From a checkpoint of a small transformer trained on Wikipedia: 31.3M parameters, 4967 steps.
MLP neurons of a small language model. Each row is named by its layer, matrix (up: input weights; down: output weights) and neuron, and shows model dimensions 240-367. Each number is 500 + 40 x the weight over its row's rms, rounded and kept within 0 to 999. Numbers have three digits each.
After each neuron's rows, "fires on" lists the tokens most often at its 100 highest values on Wikipedia text that the model never trained on; "fires in" lists the words (lower case) most often at its 100 highest values on Wikipedia text that the model never trained on.

L4.up1264:478572490482504498500479459471518496482508561519601481498527514500508536487511562479541402536467506493457506509494541526516470557459526510464486500473557483555526489451487525524464560475596493540461472438566411453504538548518468546531455519517495514458401486543473554565552524507453494457483505422512506531479530478492472481510435465453566515561447462481500479424478472433480480461513
L4.down1264:435462491523539533509465514562457554472533470472521540547499534475487534503491533467554537541490580477542451500534487483563457547460508490508467477472514484604527501506521486472530551545441444449490459555475551484523514506537507485509428570493471512506443471514452532488476509507461541518524539576503574558545467567431440514500473506500452551526515588480556498534556483499559417516491
fires on: "ern", "orthern", "outhern", " of", "ross", "ite"
fires in: "western", "northern", "southern", "of", "eastern", "across"

L6.up1596:513528516511570469541530489487579467506539538488551494501506544526494473528485544479577480515497481489492456544511540468496479519448494440494493559551508451498432445434520479497438495500508468511506451488547564478506471452525498536500446454492406575554427465485475542478519520493511509521522455584501502555510456465449497531467552511459430528475502515523494466537417526452581507519482
L6.down1596:509520474481490497520545487543561486549564540512553513443468443513517559457434500448492503580474554561463473562472482548479402516521529420524421543504476593529404493491465481532519549516452543457427530501484470492448525506480461473502490487462471475528528457474452584494582534534472513495539551544491536515563497499484495515565462549546509546512503564493518479480488460527507424506484
fires on: " at", " of", " to", " near", " in"
fires in: "at", "of", "to", "near", "in"

L4.up168:452573510462503483503547538486462520492527548517475494487491466537477463390528532461499485545530479535378521567498528508509550439449513399525501435477513500455453532487516463556521502518547524520519511546596527538529550461493416474528527546439501510409616464511540483466504553449455516501504458527542564531435490467564509549535468552579472559528567548494440473428479493447570464524493
L4.down168:526553389566556498564533540492581591481542472575412469474495422523559508491576581489536513448471495482437486519517503539508534486460503504533499486484435513533488506529521492532519482473526441455543490518410483495487508551521443465482542519546495518432494476557523572456549479456474461438425495515464533568543492559508494537512526491544415506494471512501487550606462484502513514487568
fires on: "On", " As", " in", "hen", "In", "re"
fires in: "on", "in", "as", "when", "for", "because"

L6.up884:531532482478506491524537518444454470629541509549467476477594524552456519545493496533503475510448462562526436438541509545484591541527519536517478491494562549562500555487487461588470561541457485515485463551498561533474457488455471506450537536469515464493558499462445469542540544479458576570521536450510418606455459508412486520511469487416439456476495534479484493479490451453503467440540
L6.down884:510494486479499491452519453587545531474512524440487561466507458532503512539558451568484468491449471540398456497523507522493486392467484488467496520568549613530534470444505494494538557606483483514464426581542412548510507537461555573515486527431479479489548425479487520537506479494454447493561474514467565466565540540476505496481514461552460511403516540484577479484507525480429539526479
fires on: " by", " to", " as", "os", " By", " in"
fires in: "by", "to", "as", "in"

L4.up273:450457491545545424560550425507421522472467494509427576467528552512518522465535486499557525438510431467492465461542445473467510548539524524469512519446492437486552514504489548553530515477479480479490510470372544488583467476573428520510480464502499493453501495485471514489449423527483580600542475463519445536536470478420514469453538550480438417569429516537531483484460585486499487480453
L4.down273:538457505593530532508461514529523467553519464538533450500444450467512507507494468522466519492556476481463492465491442520606468538517514518481498562509462477493525481569544529549471540505514461520534515498477531562485505504496510459536464589466547540442487403550500500451518488534466620476475504477538477534469519481574513507534530473482547504443528468547448484498488458453501505528496
fires on: " the", "r", " of", " mi", " r"
fires in: "the", "of", "mi", "s", "radio"

L4.up35:478542479562493504502537563448488500543499474526459542432458542484522581508512526497507511471471434519494436526516579468437516507464554473546510473522467462450477528494518491500512555456491504556540529539521514562480467441515451488524521438459471539446534547527497472524554518513469590489488429472505521542459414578584502456411521554518471506562459541496507471511449547500531533541482
L4.down35:495472564463455501505450467464520492552509539492444465522536590483484506480494471459521517504493441562463514584519519497542452527503505535491518437493486536519546563527485473507490468453479510501457475469461472568433526512439477503563502565448511430497493488546492512470510519520471477463459483497459513519445558464413457500479436461537452488471482548474477517493455462488506501561496
fires on: " of", "qu", " and", " in", "al", "ro"
fires in: "of", "and", "in", "headquarters", "chevrolet"

L4.up338:492501474465563455472495473432512530467540539546498533493528433496536442506505543449473434464506547574451461520558545488520524486494493554576482450467477503401502437533460538499480461588492488543495508460559499466501458457439612509481517572483449513490545396498504491390529468588495496463548550533470510511537518518479574554518473525532587480489469465505404457480497460504470569520457
L4.down338:560502551505515457535510498461472531539502465539459425527509522501489520536575437466541469500481504588454504491527449519540526518459452552439498444454462474511486447516511477475510477472462437565495513571484498413482527514461473453425529557505551530510569440561505501511573475521518449522416467526515498523458462576502589592545511445467518454503517553525484408485515474514491544553512
fires on: " As", " as", "ith", "hen"
fires in: "as", "with", "when", "because", "while"

L6.up1101:506521456512553519521496449496480492474492514534496429486448499467415416481439488507485535508535497497508444524391532504532526534480502533438517528579540469526509564447497503530465545553533424505516467476550463550446483536508508544557491530526463509520445556514488513459550499514502502549548432535506560483538489488448474407544510500569432500477447511512477513518547463521452491471529
L6.down1101:479376565536462523551488507433478503461493508462468506523604506461550492554452521534445473546521519541498497512513462485526548510434487471501449485451530574465457580421485563556479454454482491457492443492533507516563519505573436528363455527517499432464452495517566529516450552555492519518477525554385498425438514527481546474479530594428518537469516526467436532540531457462557523566452
fires on: " to", " for", " and", "l", " of"
fires in: "to", "for", "and", "of"

L3.up231:485518518566527462521482523488457506532478567513469401492440498450516566458529520494538523525500511472489549506465510434544514547502460475497484473434474465447599502538484478495497573504489408542497494499507470464534545531504549492488560578391482503521533527536508518469488501479413514463485558480527513543478445473520549476470502551467468497442495509529400543520549497450519527476484
L3.down231:469522462494505519483522483525466489479529508454486466451440470502538440464520509461550427505473422559509478514528480487500504533452553558466522489431490484403507446509479500535517466474488446505502472533529507480523448551449429546462487577516489553487549446432482473558449551578503535523425487525492498557453513537474485473476529538530491526482458517456421464507480476556461465517537
fires on: " U", " As", "hen", " By", "U", " In"
fires in: "as", "when", "by", "in", "to", "utc"

L3.up652:469523484492480430515513534484542541503477452586541446484521554484495490490479463459512516427545552496536492512449475495500574504484468490465500550507432505471525453505552539494499553459467563437518525512532489484534471500464511551566432410587559493478437471466492455454540499553473525535466495501486437506495463454526476514462491489466540494509479439467524557466490497469519536513492
L3.down652:466470551490549541437493561513426587526498506470567564544567524451549466496476501486524455531538446508480505532440508481568454460512528464486587455470551469523467527497514437487528443479459354506491487449541506471460487495553470493480454529533590510490535510513514514502518496463496468511518527455510525489506502495447549487515518456470531557522488471553497574454557462476556531407478
fires on: "ern", "ing", "ov", "hen", "ain", "ite"
fires in: "eastern", "western", "harting", "soviet", "sandoval", "opposite"

L4.up509:411476571519531464475572363565531459504515491475532579465515529534525495605558545471453478436494534508426546519427541568438558511447551495432530561501466502508515432489488465509473551560506535502402495399484445444566493441512483508491494491575550535486465445501464407516539452449522580498546508515474493495548536522470543461456477483530488486529475517478548542552403489517513479560563
L4.down509:440549533526398462479452491607519531549472503467529537493531504506515537526539512545372517563559535469489459538485526460547420436532455480433431575473552538498536501513577527513550432547480517479540543550513433563486523464500470536495534512530537486451531528449472492491439528462613496436455543513489453499516513454506456471583456397486534515518540488559541469484512477573521429528524
fires on: " of", " de", " o", " s", " a", " the"
fires in: "of", "de", "the"

L6.up1635:559466523452543498532501556433428526514469551505439510518450522495501570504539505411490520481532494497456494491507496426416487395489584492487538525522536526518472529515509589448504558528541522440521499567473529542470509473544481478509506450471540528518509488506492575532499433520533519527486543469515568504540527448478498491510484441489497485522450461514492489494506426590487497520457
L6.down1635:477503528497490460538516550532464477585472587473455498459474523532458514505496508500584482495485543471516491500497539512491450489465492521562462494504530485486488491492443461472538494606533473459520479530517520463516501476548492492491461529472503433435440524514461479467509543511483480502409548543607482503544455497518538517491482528474493527581473449526513443435547539456418466393492
fires on: " by", " of", " as", " and", " or"
fires in: "by", "of", "as", "and", "or"

L4.up1458:479442486477434510561511531517497526509513553474524535467468486440470515502477528512558427524501455504457486470519599426529566458465577565447560411512485441506522534423514496475561472501422471435483450591492435455512568539488380557501489403482509514464514502530535489500451487545468507521548568561461519463446472565498594472551477505500574508411459546371551485538495515517450419567561
L4.down1458:536436575498535459494508470490495500512559447514504554513542524554452465581545421554409456541496464436500577509425494478505497579628514509525489499479436500609511486518508480493540487568457488498500507480504562495515517468496464529455559555495463521437478494582490515537580471535478493538476529559526450535491465506552461476468519510559538547427460456521513430548597486544488446637475
fires on: " she", "oc", " She", " v", "he", " to"
fires in: "she", "vocals", "to"

L4.up663:485456523479579448464520484500531481497496510557487454507445501479481451488506475501489503538534520490504562512437543491502520458469489485526427510523491507490563513501418518570480477456512503449496496502505530519477520519430536422512465503421460488471464495475497521521508460491490524490501515457537590534549515500486433522474488546496503441531527514478529551575551551468464422539509
L4.down663:555449438578454461530476533521524467457499485476522461527442515512545455515501541508468453528486475541527417519468510465569506486451458537491512535498465505547499489545448486426508539484447494498508436476486482487572458488576425590544566549502532380449553555549418530548483478498462496542435518502480523448506517534538489480510461507539454559457456468428542463515485562541488461499477
fires on: " for", " of", " by", " with", " to"
fires in: "for", "of", "by", "with", "to"

L4.up1072:460493540497505477545524553524517497550477484542470481466461534493493474570527506484548437567507510508486460508492554493528549459492518507546500498462519528546526434514547433557501546510444515550447469491485482517514511535523488429498452516503526506462454474509553497525508497497530507530551535481478558444452461514495479469492478566433530498433491500459484480576500493583480449525547
L4.down1072:484503518536575507491521469479498531468513513413524515480533535451505490535553500464477507527500521469521418575442524533518476507498478556478449478479540518498477483493518530469519498494529489478533508496489526475567429513498467464465556513464450456484643517524459476524524471541561477491431465520541479475413458568497511471421516542493477511497472456499560584533568443565470515525509
fires on: " to", " She", " that", " as", " of"
fires in: "to", "she", "that", "as", "of", "emirates"

L4.up1156:490446527512521487552474440449487498461543466514425518557471466482508557565489505519550551514532499532444528447473489486520486475515512444500502518537535447474460457476514458448477449521472587589500537520487448445505437452462534486478540498472604489505514543598532495551532466519508518545498558481490513527496487480492490443509477527525573538520534470465419537564539511500463540536499
L4.down1156:480573493504502440491463487492525484558507590511493449497423474514554515504535446553495457477541528531522466458585431521531541438454456504459554515591532507511459495463519568540537467445524452446493476502491535489529513416576532441535524498431436524521382482490489474464535586501500604574512487443582487528480538479501540423498470570480485522555505423482560458491521520462516515444481
fires on: " and", " or", " a", " of"
fires in: "and", "or", "of", "stockholm"

L6.up173:446497449455461519453542451474476543532534540561451490510493479543577499434493578501517484464489469468450442528496509450485466553408488552499509537648467518555505458480468487489587434458504509478551473505535525506466498535466511499480470474494472462464528508545485471501453484588524476508493522422497486498475473539476529531481578434413459502546465490533557514500450497558553480502502
L6.down173:462461532562467469543464492558525511490524562449448445523569531417588463509501493477433490503516540456565500547540529510489469495493524464528463436586504573472544549487451464512542558548460477469544474475503511469495521500416551519497493484500427449493426504485479480504511507538547605498418492588511445556482477498511441516491529668539563530460489523445497445499488497524493503518555
fires on: " and", "ic", " or", " in"
fires in: "and", "or", "in"

L3.up1591:538443478473512515483475506505537431473493510418525524446504441484523465510543502488554512500480481473467500476462491512521481476453470469481507586506467445482501515493510587538519511490496538549523472462457515471513453473566513532504524475515536541549476432477558412469459516513531484525444514457551519402476578544443504485478539469399478429554498543506466519522433473445520529514474
L3.down1591:483511522494455448498549494529476486546461523521538472489473519489525522539539444425516563526544484547519480426522570523503501429531475478501506465446519567474487528529524501453509511537481468473504525425491505544492539491500488509495465552583435483432518510545423448489505525550494511539602503481535526493508489496514475430511547514486490475459499437528504472477464439520477520520547
fires on: " a", "e", " the"
fires in: "a", "the"

L4.up446:453468450539515512489440475556472505442554510569491472521457490491496491496519540513528514488515514512488492554529541459474485513504543435526502508523491508507530487459520493576476535548494491479500492462520451521495560519477474483465486520483446504522441472531437500466556561477496525465533523529505461457490481522596583459484497430435538484544490506413539492443505506470521495454534
L4.down446:409473482501499527467484441404490494583479495476556474489460522516476548524491419560519532511478440514506456490509559544491511496558491484569576437548499543506503472504474510477526515492551511537510538496531500522567493500439513464519473465508468521528421508500564424503436498515507515518482507480567487491550433468448395499548480514526488485483556486582502450479482515511511503462520
fires on: " it", " they", "arg", " there", " before", " he"
fires in: "it", "they", "there", "before", "margin"